{"num_hidden_layers": 9, "hidden_size": 256, "num_attention_heads": 4, "num_key_value_heads": 1, "head_dim": 64, "intermediate_size": 512, "vocab_size": 1834, "hidden_act": "gelu", "norm": "layernorm", "norm_place": "pre", "norm_eps": 1e-05, "positions": "rope", "rope_theta": 500000.0, "rope_fraction": 0.25, "qk_norm": false, "attn_scale": 0.125, "bias": "all", "tie_word_embeddings": false, "parallel_block": true, "init": "normal", "init_std_qkv": 0.0329, "init_std_o": 0.0329, "init_std_up": 0.0329, "init_std_down": 0.0, "optimizer": "adamw", "learning_rate": 0.00108, "lr_mult_up": 1.12, "beta1": 0.9, "beta2": 0.98, "lr_head": 0.00519, "warmup_steps": 539, "schedule": "wsd", "decay_fraction": 0.651, "decay_shape": "linear", "final_lr_fraction": 0.05, "batch_tokens": 32768, "max_seq_len": 1024, "doc_mask": false, "train_tokens": 184700000, "max_steps": 5637, "dataset": "wikipedia_en"}
MLP neurons of a small language model. Each row is named by its layer, matrix (up: input weights) and neuron, and shows model dimensions 176-239. Each number is 50 + 15 x the weight over its row's rms, rounded and kept within 0 to 99.
After each neuron's rows, "fires on" lists the tokens most often at its 100 highest values on Wikipedia text that the model never trained on.

L2.up378:30 36 33 42 41 85 60 43 48 36 25 38 61 41 32 59 81 90 55 60 56 45 39 60 37 50 85 24 56 56 22 55 27 40 25 53 30 81 54 67 66 53 51 28 38 66 51 43 70 35 42 44 47 31 31 40 54 53 29 48 41 32 76 61
fires on: "ised", "ality", "uring", "ld", "avy", " including"

L2.up54:45 38 54 53 87 60 43 43 50 35 55 95 64 55 68 46 40 35 46 33 37 34 65 48 37 28 49 51 29 30 49 46 43 42 43 55 35 65 33 37 65 41 58 55 61 80 46 43 75 54 31 39 81 10 64 37 89 45 45 39 72 45 58 77
fires on: " rele", "ans", "imes", "ages", "vious", ".S"

L4.up194:64 67 49 58 64 20 59 55 74 37 43 63 33 51 76 53 54 50 53 20 28 34 50 50 51 43 49 67 54 52 63 50 61 47 26 32 48 61 51 48 41 45 56 85 24 55 33 50 36 13 58 62 39 59 40 69 41 64 47 65 63 34 41 59
fires on: "0", "eth", "che", "ham", "ublic"

L2.up467:28 67 40 66 28 66 21 38 55 40 49 56 43 26 58 31 70 56 76 23 41 43 48 36 48 53 31 45 29 50 50 57 39 47 37 38 14 54 39 50 60 59 66 48 82 51 46 54 55 54 31 45 61 34 42 61 29 51 69 46 72 59 54 55
fires on: "ough", " As", "ause", "side", "aving", "ince"

L4.up187:61 42 63 18 75 48 44 42 62 45 44 62 24 28 32 45 31 60 60 66 39 54 56 59 40 64 64 30 55 62 26 45 48 38 36 73 34 51 24 50 49 73 35 45 38 56 75 33 42 40 49 11 52 57 68 28 59 57 53 44 66 38 47 53
fires on: "j", " Des", "ran", " Tr", "-"

L4.up114:57 64 44 77 51 54 55 51 48 29 48 51 41 42 32 40 40 31 47 51 42 58 56 37 52 49 31 50 74 58 48 58 52 30 44 54 74 51 64 60 58 50 55 45 60 35 50 54 21 58 34 41 50 48 55 56 62 23 76 56 18 70 38 47
fires on: "B", "ed", ",", "work", " and", "0"

L2.up352:06 48 27 58 49 42 41 26 34 42 18 18 41 55 23 62 46 45 70 35 60 45 26 29 32 56 44 65 48 49 56 47 46 12 35 38 32 08 36 57 63 51 77 50 50 48 19 61 31 59 51 35 27 71 31 73 39 67 50 38 39 41 48 46
fires on: ".\"", "ever", " since", "ough", "side", "1"

L2.up65:77 60 58 74 71 26 45 67 60 44 14 45 49 21 38 39 52 90 57 36 37 54 43 37 59 72 51 52 71 59 43 39 64 32 43 34 14 50 61 50 58 54 58 48 44 71 38 46 52 63 51 24 49 35 27 26 73 65 56 47 41 75 36 52
fires on: "ors", " other", " Gold", "oup", "ured", " Indian"

L4.up246:33 19 42 48 79 47 51 34 47 40 25 39 56 41 87 44 59 51 29 36 70 70 34 49 44 58 55 32 52 53 42 47 34 49 56 46 34 33 49 84 40 59 58 63 37 54 34 63 49 65 69 42 44 51 44 81 54 52 63 31 24 52 56 50
fires on: ".", "ified", "ve", " me"

L2.up107:31 48 36 51 44 72 37 46 55 60 43 36 63 71 25 46 31 32 54 45 73 68 58 61 57 35 72 30 55 60 45 36 53 44 41 58 52 64 80 57 44 47 63 46 65 55 33 55 48 61 29 48 76 48 51 35 67 48 41 32 60 54 59 30
fires on: " both", "ural", "nam", "tt", "ork", "pt"

L4.up498:25 71 28 44 51 61 44 38 34 50 22 50 53 54 99 33 25 54 52 64 56 42 57 60 29 42 45 46 30 55 73 74 37 46 53 49 42 67 53 83 46 63 35 63 59 67 55 36 06 56 53 43 47 29 70 50 38 46 52 53 43 53 61 51
fires on: "t", " when", "2", "3", "ise", "ause"

L2.up317:60 35 47 43 83 52 58 37 36 55 34 17 53 52 52 52 55 93 66 57 56 45 62 61 59 48 41 75 44 90 42 65 67 46 03 37 70 57 65 41 54 48 51 58 49 54 42 72 00 40 73 53 59 70 41 49 59 56 61 56 40 77 64 52
fires on: "oman", "ones", " being", "ards", "of", "ren"

L4.up27:64 50 53 45 60 65 51 34 33 39 14 16 27 37 86 59 54 33 23 41 56 78 29 79 19 47 59 37 70 56 22 58 46 36 53 50 78 51 59 55 29 49 63 26 29 35 57 39 57 55 71 52 35 59 34 68 64 58 37 31 45 35 34 38
fires on: "\n\n", ".\n", ")\n\n", " |\n\n"

L4.up121:43 36 56 54 52 68 50 33 48 22 51 63 65 47 82 81 55 75 68 52 60 65 52 72 62 60 46 76 53 46 34 62 70 57 02 73 73 48 66 46 58 44 19 48 46 57 41 54 56 49 72 41 61 50 52 69 58 67 57 49 37 46 67 62
fires on: "w", "ring", "ow", "ches", "+", "age"

L4.up18:64 07 47 45 64 35 62 40 39 50 28 55 06 50 61 40 35 61 53 59 50 50 52 41 37 69 47 61 66 75 30 69 31 37 60 48 58 36 47 50 53 51 45 22 56 20 36 49 13 61 53 55 41 57 53 45 63 39 36 59 43 58 60 39
fires on: "ient", "urch", " ed", "ret", " as", "itle"

L2.up500:55 51 57 12 29 37 43 41 81 42 32 54 23 23 68 49 66 85 60 45 34 42 29 64 37 75 64 51 49 92 39 74 60 43 40 97 65 19 42 86 28 32 66 74 43 61 44 69 20 34 31 63 40 73 32 61 36 34 43 45 55 29 17 58
fires on: " States", " near", "ouse", " around", " Party"

L2.up85:55 27 39 40 59 41 62 45 77 64 64 54 14 11 48 46 68 51 43 29 49 48 42 55 45 45 49 42 68 72 62 48 75 42 29 37 44 49 34 36 40 61 66 65 60 72 72 38 25 52 10 54 72 61 44 33 37 56 50 66 54 56 28 67
fires on: "-", " Se", " Cor", "ices"

L2.up466:51 15 70 33 40 35 56 55 62 53 75 45 39 50 38 68 33 84 52 62 43 37 68 49 31 58 53 69 78 59 62 66 66 75 56 38 41 39 59 35 27 54 45 34 54 48 42 16 66 65 46 62 41 60 34 61 44 50 46 58 38 44 37 36
fires on: " into", "A", "ich", "ank", " Dav", " Des"

L2.up412:57 47 50 55 52 57 50 35 43 43 38 50 47 61 82 46 61 47 48 53 58 40 56 52 32 34 54 25 21 18 60 33 50 62 49 46 16 64 41 32 58 47 66 49 77 65 43 58 61 36 83 45 59 29 71 66 46 62 61 57 54 53 41 36
fires on: "ives", "US", "ney", "by", "aced", "rick"

L4.up300:54 26 28 62 58 39 51 44 58 61 09 32 35 15 81 51 51 63 50 08 65 44 43 39 61 59 41 33 37 47 60 48 31 47 41 36 49 35 43 66 42 49 64 70 30 64 47 46 76 40 57 51 23 28 20 39 72 55 41 47 58 50 55 22
fires on: " =\n\n", "ough", "-y", "ling", " York"

L2.up508:55 23 42 43 70 55 74 45 38 17 40 76 67 57 68 60 63 61 52 65 33 58 54 78 18 61 40 58 17 81 61 56 54 44 53 52 28 59 46 94 70 37 33 38 30 77 37 61 60 37 65 43 40 91 49 67 53 25 51 32 47 61 56 61
fires on: "son", " public", " occ", " la", "ington"

L2.up485:24 58 51 65 38 59 32 35 56 35 41 39 56 64 56 49 58 27 49 26 66 32 43 49 63 60 34 52 42 50 52 38 61 56 13 67 53 48 42 52 62 49 46 57 62 44 58 23 30 70 36 30 70 49 42 54 41 59 56 54 11 54 34 61
fires on: " record", " own", " school", "arri", " pe"

L4.up373:40 27 44 53 41 54 50 62 54 54 51 40 19 57 57 60 88 40 71 04 42 62 83 65 50 41 62 44 47 41 27 51 56 42 41 35 41 30 17 37 69 75 29 51 42 47 38 24 51 42 13 40 50 55 50 49 40 33 47 30 45 68 41 63
fires on: " had", " is", "M", " m", " a"

L4.up78:39 58 28 63 48 56 35 15 52 56 37 52 66 33 80 33 60 99 53 48 31 66 34 52 41 44 68 49 39 40 48 62 63 64 61 49 44 45 53 63 52 59 25 33 52 36 63 35 25 49 50 68 59 68 36 53 60 45 51 42 37 34 45 53
fires on: " music", " life", " ass", " stud", " Car", "ody"

L2.up138:52 38 55 52 40 47 47 43 39 52 74 64 46 35 85 43 65 58 45 72 61 27 85 30 56 70 49 62 70 65 30 30 37 60 52 20 66 12 54 64 47 59 26 28 62 75 59 27 47 57 52 61 44 32 33 55 44 53 45 63 65 42 61 50
fires on: " most", " home", "ring", " other", " rest", " based"

L2.up186:88 23 25 64 23 48 12 48 46 38 57 52 33 19 38 39 53 46 49 43 50 61 49 32 18 59 43 54 79 67 48 76 42 63 76 53 43 50 40 43 66 66 84 72 48 55 37 51 52 25 30 46 42 55 33 54 60 60 67 29 69 54 21 52
fires on: "earch", " vers", " population", ";\n", "″", " Rec"

L4.up370:31 30 54 54 25 35 44 57 74 37 40 31 55 71 59 56 88 36 55 76 47 83 49 52 39 55 59 71 57 74 38 40 74 29 51 63 61 35 68 57 32 51 47 42 64 42 50 58 34 46 42 77 54 60 62 55 44 52 47 38 64 86 53 47
fires on: "ased", "ced", "ail", " as", "ative", "ical"

L2.up178:48 39 73 62 67 41 52 32 41 42 44 35 76 93 30 46 69 50 36 33 49 62 52 31 44 58 70 65 49 61 41 48 31 73 33 71 15 43 29 42 39 55 68 44 32 55 56 47 39 45 79 71 49 56 49 64 72 52 42 29 42 44 51 41
fires on: ".", " early", " James"

L4.up21:57 26 41 44 64 72 49 24 63 45 47 55 44 06 38 44 64 49 73 47 52 46 51 67 58 78 45 54 55 68 21 57 49 47 30 35 77 39 54 40 49 48 62 57 78 36 66 65 40 33 27 56 17 55 67 66 32 46 58 23 55 57 49 53
fires on: "ces", "s", "ations", "ed"

L2.up481:67 45 60 59 50 44 46 33 65 40 53 46 67 59 68 79 70 58 33 42 50 72 62 53 68 27 75 65 33 51 46 49 45 56 36 31 52 96 33 50 22 09 50 46 77 54 50 50 30 56 60 52 47 56 66 51 71 65 44 52 39 73 80 47
fires on: "ark", " found", " land", " place", "uring", "born"

L4.up68:74 46 34 51 60 34 72 59 55 29 50 65 42 32 73 47 53 62 55 65 86 50 63 59 43 70 50 69 58 36 31 63 53 76 39 44 43 66 67 59 58 49 40 31 32 51 63 25 38 28 39 65 57 39 61 42 61 72 36 46 46 44 24 60
fires on: " government", ",", "s", "air"

L2.up446:42 44 49 11 43 33 40 24 51 56 33 74 48 24 59 50 68 39 70 60 48 99 49 53 48 70 41 32 53 43 58 53 17 53 62 42 29 63 00 63 58 57 59 39 30 70 22 61 64 26 57 43 53 51 38 38 46 40 48 43 61 40 48 59
fires on: "ference", "ology", "otes", " tour", " career", ".\""

L4.up376:47 74 65 59 43 55 66 46 45 60 49 27 30 48 99 30 66 74 49 41 39 39 64 46 30 58 58 36 44 31 55 60 46 47 52 29 56 47 55 41 46 74 34 65 41 71 39 55 20 69 64 66 69 61 65 51 53 32 30 52 09 58 48 52
fires on: " includ", " for", " fin", " in", "ate"

L2.up69:45 61 68 28 53 32 55 69 49 31 50 48 33 51 99 28 36 39 20 76 47 60 44 63 23 81 41 31 50 40 45 52 70 41 41 69 50 48 40 55 62 48 64 49 83 60 67 47 53 35 48 47 18 23 42 50 51 65 72 67 68 39 41 56
fires on: "ales", "ility", "omen", ".S", "lands", "ington"

L2.up341:43 57 58 45 59 40 60 50 72 49 52 83 18 47 61 25 68 45 60 36 44 60 76 48 54 43 55 69 50 60 34 50 70 63 65 43 68 53 48 38 27 35 63 32 46 49 50 24 33 35 59 68 30 31 76 84 56 46 52 53 52 38 69 42
fires on: " years", " November", " October"

L2.up62:47 60 75 71 27 30 65 44 47 90 48 37 46 39 35 68 84 56 38 70 63 41 77 59 55 43 78 63 73 47 52 53 48 62 33 62 67 27 53 38 23 52 53 34 42 55 44 64 46 50 67 56 35 39 24 47 56 46 35 47 41 46 86 44
fires on: "oci", "earch", "ights", "lin", "erg", "ended"

L4.up428:79 33 31 42 58 23 42 41 59 62 57 25 28 68 57 53 65 75 76 60 36 42 77 38 48 64 86 41 64 58 20 67 62 46 60 44 76 30 45 68 56 62 53 54 41 36 46 29 54 38 67 50 47 61 49 37 63 40 24 64 43 55 66 42
fires on: ".", "e", " and", "to", "ered"

L2.up325:45 61 64 84 40 48 70 35 61 49 32 33 51 62 51 27 21 59 56 52 46 54 95 68 50 64 54 53 23 38 49 62 48 70 37 43 49 25 41 57 42 42 45 49 51 36 65 41 29 54 35 52 24 36 31 63 64 69 56 63 68 50 71 68
fires on: "ues", " Australia", " down", "oor", "arge"

L2.up188:16 44 44 39 51 43 49 54 62 65 36 24 51 41 63 53 52 93 32 38 28 71 41 52 45 66 91 53 33 76 52 76 62 61 35 71 41 50 54 43 54 52 71 56 52 85 38 60 52 25 67 44 68 48 48 64 79 66 62 41 58 26 65 62
fires on: "af", "ful", "ummer", "ele", "aul"

L4.up249:57 49 46 53 66 55 75 58 51 53 72 57 07 31 45 41 32 49 38 71 27 44 54 72 42 77 53 49 53 56 38 46 38 45 34 26 63 36 64 31 55 51 43 31 46 51 23 42 48 49 50 58 47 40 69 28 74 66 49 46 60 66 34 63
fires on: "es", "y", "ry", "ies", "3", "s"

L2.up505:59 39 57 46 39 69 71 55 68 31 16 26 63 83 42 33 89 73 41 47 52 55 50 65 38 47 81 26 32 79 54 64 37 62 31 77 40 41 30 80 50 33 53 45 40 53 46 51 45 52 67 47 40 98 29 41 46 40 66 56 33 39 44 59
fires on: " early", "-", " and", " near", " |\n\n", " of"

L4.up1:11 33 62 72 51 59 51 38 44 23 56 49 38 60 48 52 46 30 32 74 62 82 47 54 47 44 44 32 34 47 20 64 16 40 52 41 73 44 43 21 58 56 40 41 62 69 36 40 54 57 49 58 78 42 55 40 54 57 45 49 70 79 52 50
fires on: " between", " century", " within", " name", "5", "ll"

L2.up57:60 63 16 62 52 38 38 36 46 74 40 64 30 21 54 39 59 53 02 25 36 54 59 50 45 27 58 44 37 37 40 34 22 54 53 34 65 40 69 64 47 62 31 42 21 46 58 31 67 41 53 46 60 24 39 69 62 32 32 45 68 26 59 55
fires on: "ings", "ful", " home", "ific", "ble", "raph"

L4.up185:41 44 47 24 37 43 27 44 58 58 37 80 38 55 46 67 59 69 38 85 35 56 38 67 51 52 47 37 58 50 49 48 67 53 38 56 45 31 55 56 62 60 38 38 49 35 43 64 46 56 61 60 61 55 61 25 44 46 21 62 15 08 59 57
fires on: "ene", " well", "ular", "ically", " qu", ":\n"

L2.up374:61 53 51 71 59 63 51 43 31 38 57 48 49 28 47 66 51 38 24 56 47 80 53 57 53 40 38 47 60 48 73 46 55 42 56 56 42 60 53 55 59 53 32 37 39 51 23 38 80 87 36 34 82 62 90 45 47 67 45 56 74 64 58 66
fires on: " =\n\n", " round", " States", "rench", "ummer"

L4.up431:11 43 76 61 70 67 65 56 41 26 53 49 37 21 66 57 61 65 58 35 74 49 47 58 63 36 39 55 56 43 59 60 57 57 34 20 48 65 43 45 48 73 53 67 45 53 58 50 31 59 79 51 66 44 78 59 60 43 46 42 58 84 38 51
fires on: ",", " from", " can", "2", " prom", " pr"

L2.up358:36 70 31 58 31 29 61 24 61 41 66 89 29 30 31 66 49 51 62 49 52 39 48 45 31 47 30 52 47 33 71 39 47 31 67 27 15 71 49 46 54 57 41 46 43 49 63 51 53 53 47 67 42 27 43 58 49 70 28 31 48 50 32 57
fires on: "view", "ery", "hip", " information", "ility", " life"

L2.up4:53 31 64 56 36 60 43 52 42 36 57 33 39 69 51 46 60 65 42 37 57 51 36 45 58 48 64 46 43 74 52 69 55 41 53 74 61 79 43 47 52 48 52 35 66 61 49 62 66 77 36 68 69 60 39 41 64 58 99 52 33 30 31 36
fires on: "illion", "ording", "view", " last", " Jun", "gh"

L4.up388:35 71 46 61 82 48 60 16 55 61 48 18 47 40 38 53 70 60 23 50 37 84 56 52 66 38 32 82 63 48 52 74 77 52 51 51 52 54 50 53 60 47 24 56 40 44 57 34 18 48 42 50 35 35 74 57 62 44 52 72 55 69 22 47
fires on: " had", " ra", "uck", "ire", " that"

L4.up152:47 38 62 15 43 78 50 25 82 41 51 40 26 70 49 56 59 37 58 46 48 35 76 47 49 64 54 63 51 32 41 43 51 59 48 20 52 34 32 50 54 48 66 49 51 49 83 52 69 44 40 32 30 51 59 68 62 43 54 41 64 36 35 56
fires on: " the", "C", "t", "ston", " f"

L4.up177:47 44 60 12 73 60 22 25 49 58 67 48 21 33 58 76 67 53 52 50 54 57 51 28 51 63 24 53 59 52 49 69 64 40 63 24 32 51 64 43 43 73 26 76 40 38 62 44 36 67 52 54 41 44 62 66 33 46 36 20 49 86 47 53
fires on: "s", "eg", "ment", "es", "ations"

L2.up444:26 53 19 48 72 86 35 26 62 38 46 57 69 40 42 29 63 52 57 31 53 55 63 45 46 62 42 52 79 52 50 55 39 40 25 42 54 43 45 52 43 26 59 53 70 84 44 50 34 43 60 40 30 35 18 73 41 66 42 30 51 59 46 35
fires on: " both", "side", " original", " before", "ious"

L2.up504:53 46 54 36 57 35 34 44 62 42 42 54 31 60 63 52 54 58 62 30 66 54 52 38 77 51 59 68 66 58 21 51 56 44 10 51 43 46 40 62 20 51 55 25 68 51 16 54 64 47 37 43 76 56 83 33 63 46 54 25 50 47 20 45
fires on: "les", "ograph", "ether", "clud"

L4.up270:57 56 66 40 61 61 50 50 51 61 53 48 44 79 34 39 72 72 55 30 40 49 62 69 32 61 85 34 62 77 39 53 40 43 22 45 57 37 50 55 38 38 63 32 20 56 41 46 49 26 46 37 55 64 23 60 79 62 36 30 46 38 30 44
fires on: ".", " and", " of", " a"

L2.up423:45 55 43 43 26 26 27 38 50 60 34 51 65 53 48 25 76 50 80 43 33 51 38 71 42 68 39 42 23 31 70 29 52 67 56 29 34 39 28 53 67 45 40 73 56 53 68 44 46 46 30 32 60 41 66 57 41 69 57 51 39 96 65 73
fires on: " known", " town", " century", "side", " As", "ough"

L4.up437:35 46 62 65 79 90 46 49 59 38 63 55 27 15 37 43 76 73 62 18 29 88 49 73 49 37 45 00 58 30 49 63 45 31 25 31 62 35 33 71 55 56 68 76 46 36 36 53 30 40 43 56 57 57 40 63 40 63 61 39 33 46 60 43
fires on: " a", "ated", " won", "ing", "Z", "N"

L4.up262:56 22 38 37 57 45 78 32 59 60 37 69 21 62 45 30 54 44 45 67 50 51 40 56 32 48 47 21 49 69 31 40 33 40 54 48 67 62 56 27 65 40 54 51 64 27 41 51 64 51 57 73 80 58 23 18 50 42 34 43 52 56 48 56
fires on: "6", "p", "2", "7", "ure"

L2.up253:42 58 56 48 47 48 27 67 43 47 63 53 55 29 44 68 38 58 36 31 44 46 57 67 46 52 50 39 36 60 66 41 63 26 47 58 50 85 56 60 62 38 63 47 50 84 38 51 53 83 53 48 26 43 50 65 38 53 27 38 27 36 39 29
fires on: "able", "ful", "oup", " day", "ural"

L2.up22:19 47 76 20 40 77 34 61 70 47 62 43 57 90 47 32 59 65 73 36 37 45 63 77 57 44 37 48 79 76 45 22 38 54 31 62 19 42 37 50 40 48 41 46 38 75 46 74 43 57 41 29 75 70 66 26 40 29 55 38 53 58 26 66
fires on: " national", " post", "ze", "ok", "merican", "angu"

L2.up248:45 57 28 80 31 63 55 43 25 45 40 37 32 33 73 47 44 45 52 28 32 43 71 40 23 63 26 38 54 53 45 43 53 04 47 56 41 69 62 48 36 56 33 64 75 66 54 64 50 60 46 38 34 33 56 61 41 48 72 61 30 35 56 62
fires on: " such", "ham", "ales", ".S", "0"

L4.up233:66 76 43 46 37 52 72 28 36 70 25 73 37 54 55 20 45 57 63 49 61 47 35 57 52 57 62 57 60 62 15 52 46 47 43 54 36 50 41 53 27 63 32 46 48 44 18 41 10 37 29 58 57 49 31 12 63 44 66 19 32 06 76 61
fires on: ",", "9", " bro", "ather", " gr"

L2.up10:52 49 65 34 56 76 21 54 44 14 43 46 36 54 59 62 59 54 47 50 33 65 43 59 36 47 29 35 33 59 71 38 50 41 75 23 60 48 40 59 39 51 61 86 46 19 64 43 42 61 63 88 34 26 54 63 48 48 36 58 99 55 34 65
fires on: " main", "emb", "uff", "oints", "icip", "amb"

L4.up87:58 49 40 48 44 47 37 35 66 68 36 66 22 60 76 73 33 70 62 72 55 52 70 83 59 57 74 51 75 49 03 42 50 66 75 42 74 54 41 55 58 57 48 54 57 41 44 28 22 00 63 54 48 65 31 48 72 46 35 78 54 53 52 52
fires on: ",", "ory", "ings", " Car"

L4.up201:44 93 49 64 52 82 41 64 50 39 21 62 35 40 49 32 73 33 55 52 49 25 41 40 61 45 52 43 54 36 68 42 46 48 44 57 70 51 42 64 47 44 46 72 61 51 54 59 79 48 70 62 64 54 36 32 47 70 30 45 31 57 53 54
fires on: "ts", "ility", "s", "n", " information", " U"

L2.up26:75 30 35 78 16 58 33 51 44 35 50 45 32 36 38 37 60 55 59 18 43 51 48 33 48 59 68 55 77 69 56 72 45 99 59 60 65 38 41 58 38 58 77 78 54 53 35 46 38 40 42 37 50 62 40 51 49 33 62 24 53 56 54 35
fires on: " released", " '", " US", " Rec", " They", "Th"

L4.up403:67 52 62 33 37 66 35 32 32 63 44 29 57 60 57 52 61 38 58 44 55 83 42 67 27 57 34 57 59 58 50 56 82 55 59 46 32 52 44 57 65 57 43 53 47 42 49 33 23 47 35 60 45 52 43 51 47 61 52 33 46 66 38 63
fires on: " number", " season", " fin", " ran", " t", " list"

L2.up386:56 45 23 25 52 60 53 28 58 30 29 48 67 40 30 64 52 52 45 75 62 60 55 36 62 73 49 50 51 61 73 47 42 34 60 33 56 29 64 53 59 85 45 71 46 68 60 46 48 40 42 53 77 72 41 57 70 65 33 44 57 42 31 45
fires on: "ence", "io", "ution", "riend", "ording", " Park"

L4.up415:46 45 14 50 54 84 41 42 85 34 38 60 43 51 32 57 50 48 68 67 24 55 71 37 66 93 50 77 46 78 36 50 51 57 47 56 60 37 37 55 34 56 59 67 71 50 42 49 48 39 41 43 21 55 64 42 62 52 65 34 31 44 60 72
fires on: "0", "ities", " system", "ision", "ution", " eff"

L2.up265:61 37 33 36 25 39 75 60 34 51 58 64 50 39 47 75 37 67 51 63 79 39 60 48 56 48 49 43 68 46 50 50 51 46 51 51 75 39 83 62 56 63 41 64 86 27 52 44 78 60 43 39 32 71 43 17 46 43 51 56 70 76 69 48
fires on: "ach", "ines", "igh", "ac", "over"

L4.up361:57 35 54 27 36 44 55 74 49 52 31 78 36 50 64 64 38 88 66 49 43 42 64 61 34 61 60 43 48 59 70 54 59 49 55 36 34 44 40 65 72 33 38 61 24 60 68 49 24 48 63 17 28 50 59 53 43 73 56 59 56 34 57 74
fires on: " ", "ed", "1", " of", "8"

L2.up363:40 40 57 43 47 49 48 45 73 52 82 19 57 43 53 46 78 48 44 34 39 42 70 39 30 66 52 61 44 59 21 37 52 61 56 37 75 25 43 50 77 62 54 40 60 49 65 32 57 56 42 48 50 44 48 59 50 72 51 52 33 35 56 60
fires on: " de", " mon", " early", " en", " German"

L4.up104:57 45 65 47 43 41 50 52 29 37 58 76 32 46 53 35 24 33 53 68 52 59 53 80 29 50 37 38 52 63 33 35 35 61 40 37 44 54 46 80 57 61 41 64 44 37 80 62 59 51 52 38 50 87 28 56 55 45 24 28 49 67 44 75
fires on: "ces", "2", "n", "g", "1"

L2.up319:44 31 67 45 59 37 53 42 52 45 65 60 25 40 84 38 52 50 50 50 34 42 84 51 46 69 49 73 41 51 21 37 55 57 51 37 60 37 47 50 53 82 31 45 51 64 54 20 26 54 52 47 58 43 50 45 54 54 49 37 42 63 39 66
fires on: " imp", " Rec", " gr", " o", " count", " ref"

L2.up210:71 41 48 68 35 58 36 57 49 33 38 53 42 23 40 37 36 58 46 55 48 31 62 50 48 58 52 55 56 50 37 68 18 63 64 57 55 26 54 65 54 50 52 53 43 35 40 37 07 46 26 29 50 58 42 54 40 44 70 42 64 73 52 54
fires on: " they", " species", " released", " They", " election", " died"

L2.up291:49 37 48 69 35 62 27 47 37 52 61 67 60 12 40 50 38 38 81 61 63 64 44 46 38 43 42 45 57 35 34 52 25 43 80 31 41 44 58 51 67 63 67 86 58 36 40 53 76 32 42 41 54 45 30 44 44 46 56 45 55 74 53 41
fires on: "oard", " population", "″", "',", " age", "areer"

L4.up469:78 33 56 54 43 63 37 46 44 49 42 31 41 29 55 53 58 50 50 43 46 57 73 83 49 75 53 72 48 57 53 51 53 41 58 44 69 51 37 45 33 50 44 43 73 37 68 14 53 51 63 54 42 44 52 34 57 63 44 16 38 58 49 37
fires on: " album", " vers", " spec", " election", " is", " cur"

L4.up434:51 48 57 50 41 67 49 37 75 50 46 41 46 28 39 53 80 66 46 48 63 37 47 62 55 64 59 46 63 66 84 63 59 70 31 44 45 69 38 43 39 47 78 60 27 64 43 81 03 46 30 44 73 74 29 37 79 63 66 52 42 43 64 54
fires on: "-", " be", "6", "A", " January"

L2.up261:37 73 75 29 84 81 70 38 64 61 63 46 38 36 45 60 61 62 58 55 29 39 63 64 36 57 42 54 39 27 40 59 50 35 19 55 27 55 27 49 53 45 49 30 40 82 36 51 40 55 74 78 40 71 33 76 46 53 63 33 69 62 38 67
fires on: "att", "ik", "int", " India", " Gen", "aly"

L4.up42:30 49 43 22 63 52 44 43 55 25 61 34 36 41 44 67 67 69 68 49 42 61 61 45 40 63 35 51 54 40 72 70 56 44 49 55 44 64 64 83 29 40 58 67 64 65 33 58 45 55 09 74 36 63 75 63 53 42 42 51 23 66 27 60
fires on: "ity", "2", "0", "pe", "af", "ision"

L4.up499:55 41 54 38 40 47 21 39 57 52 70 54 42 72 23 41 51 43 61 49 53 69 46 69 48 52 64 46 67 64 45 55 63 48 49 34 58 28 26 38 50 40 53 47 58 66 71 57 37 68 34 50 36 46 30 43 39 45 43 67 55 53 42 53
fires on: "\"", " named", "ording", " Location", " Time", " |"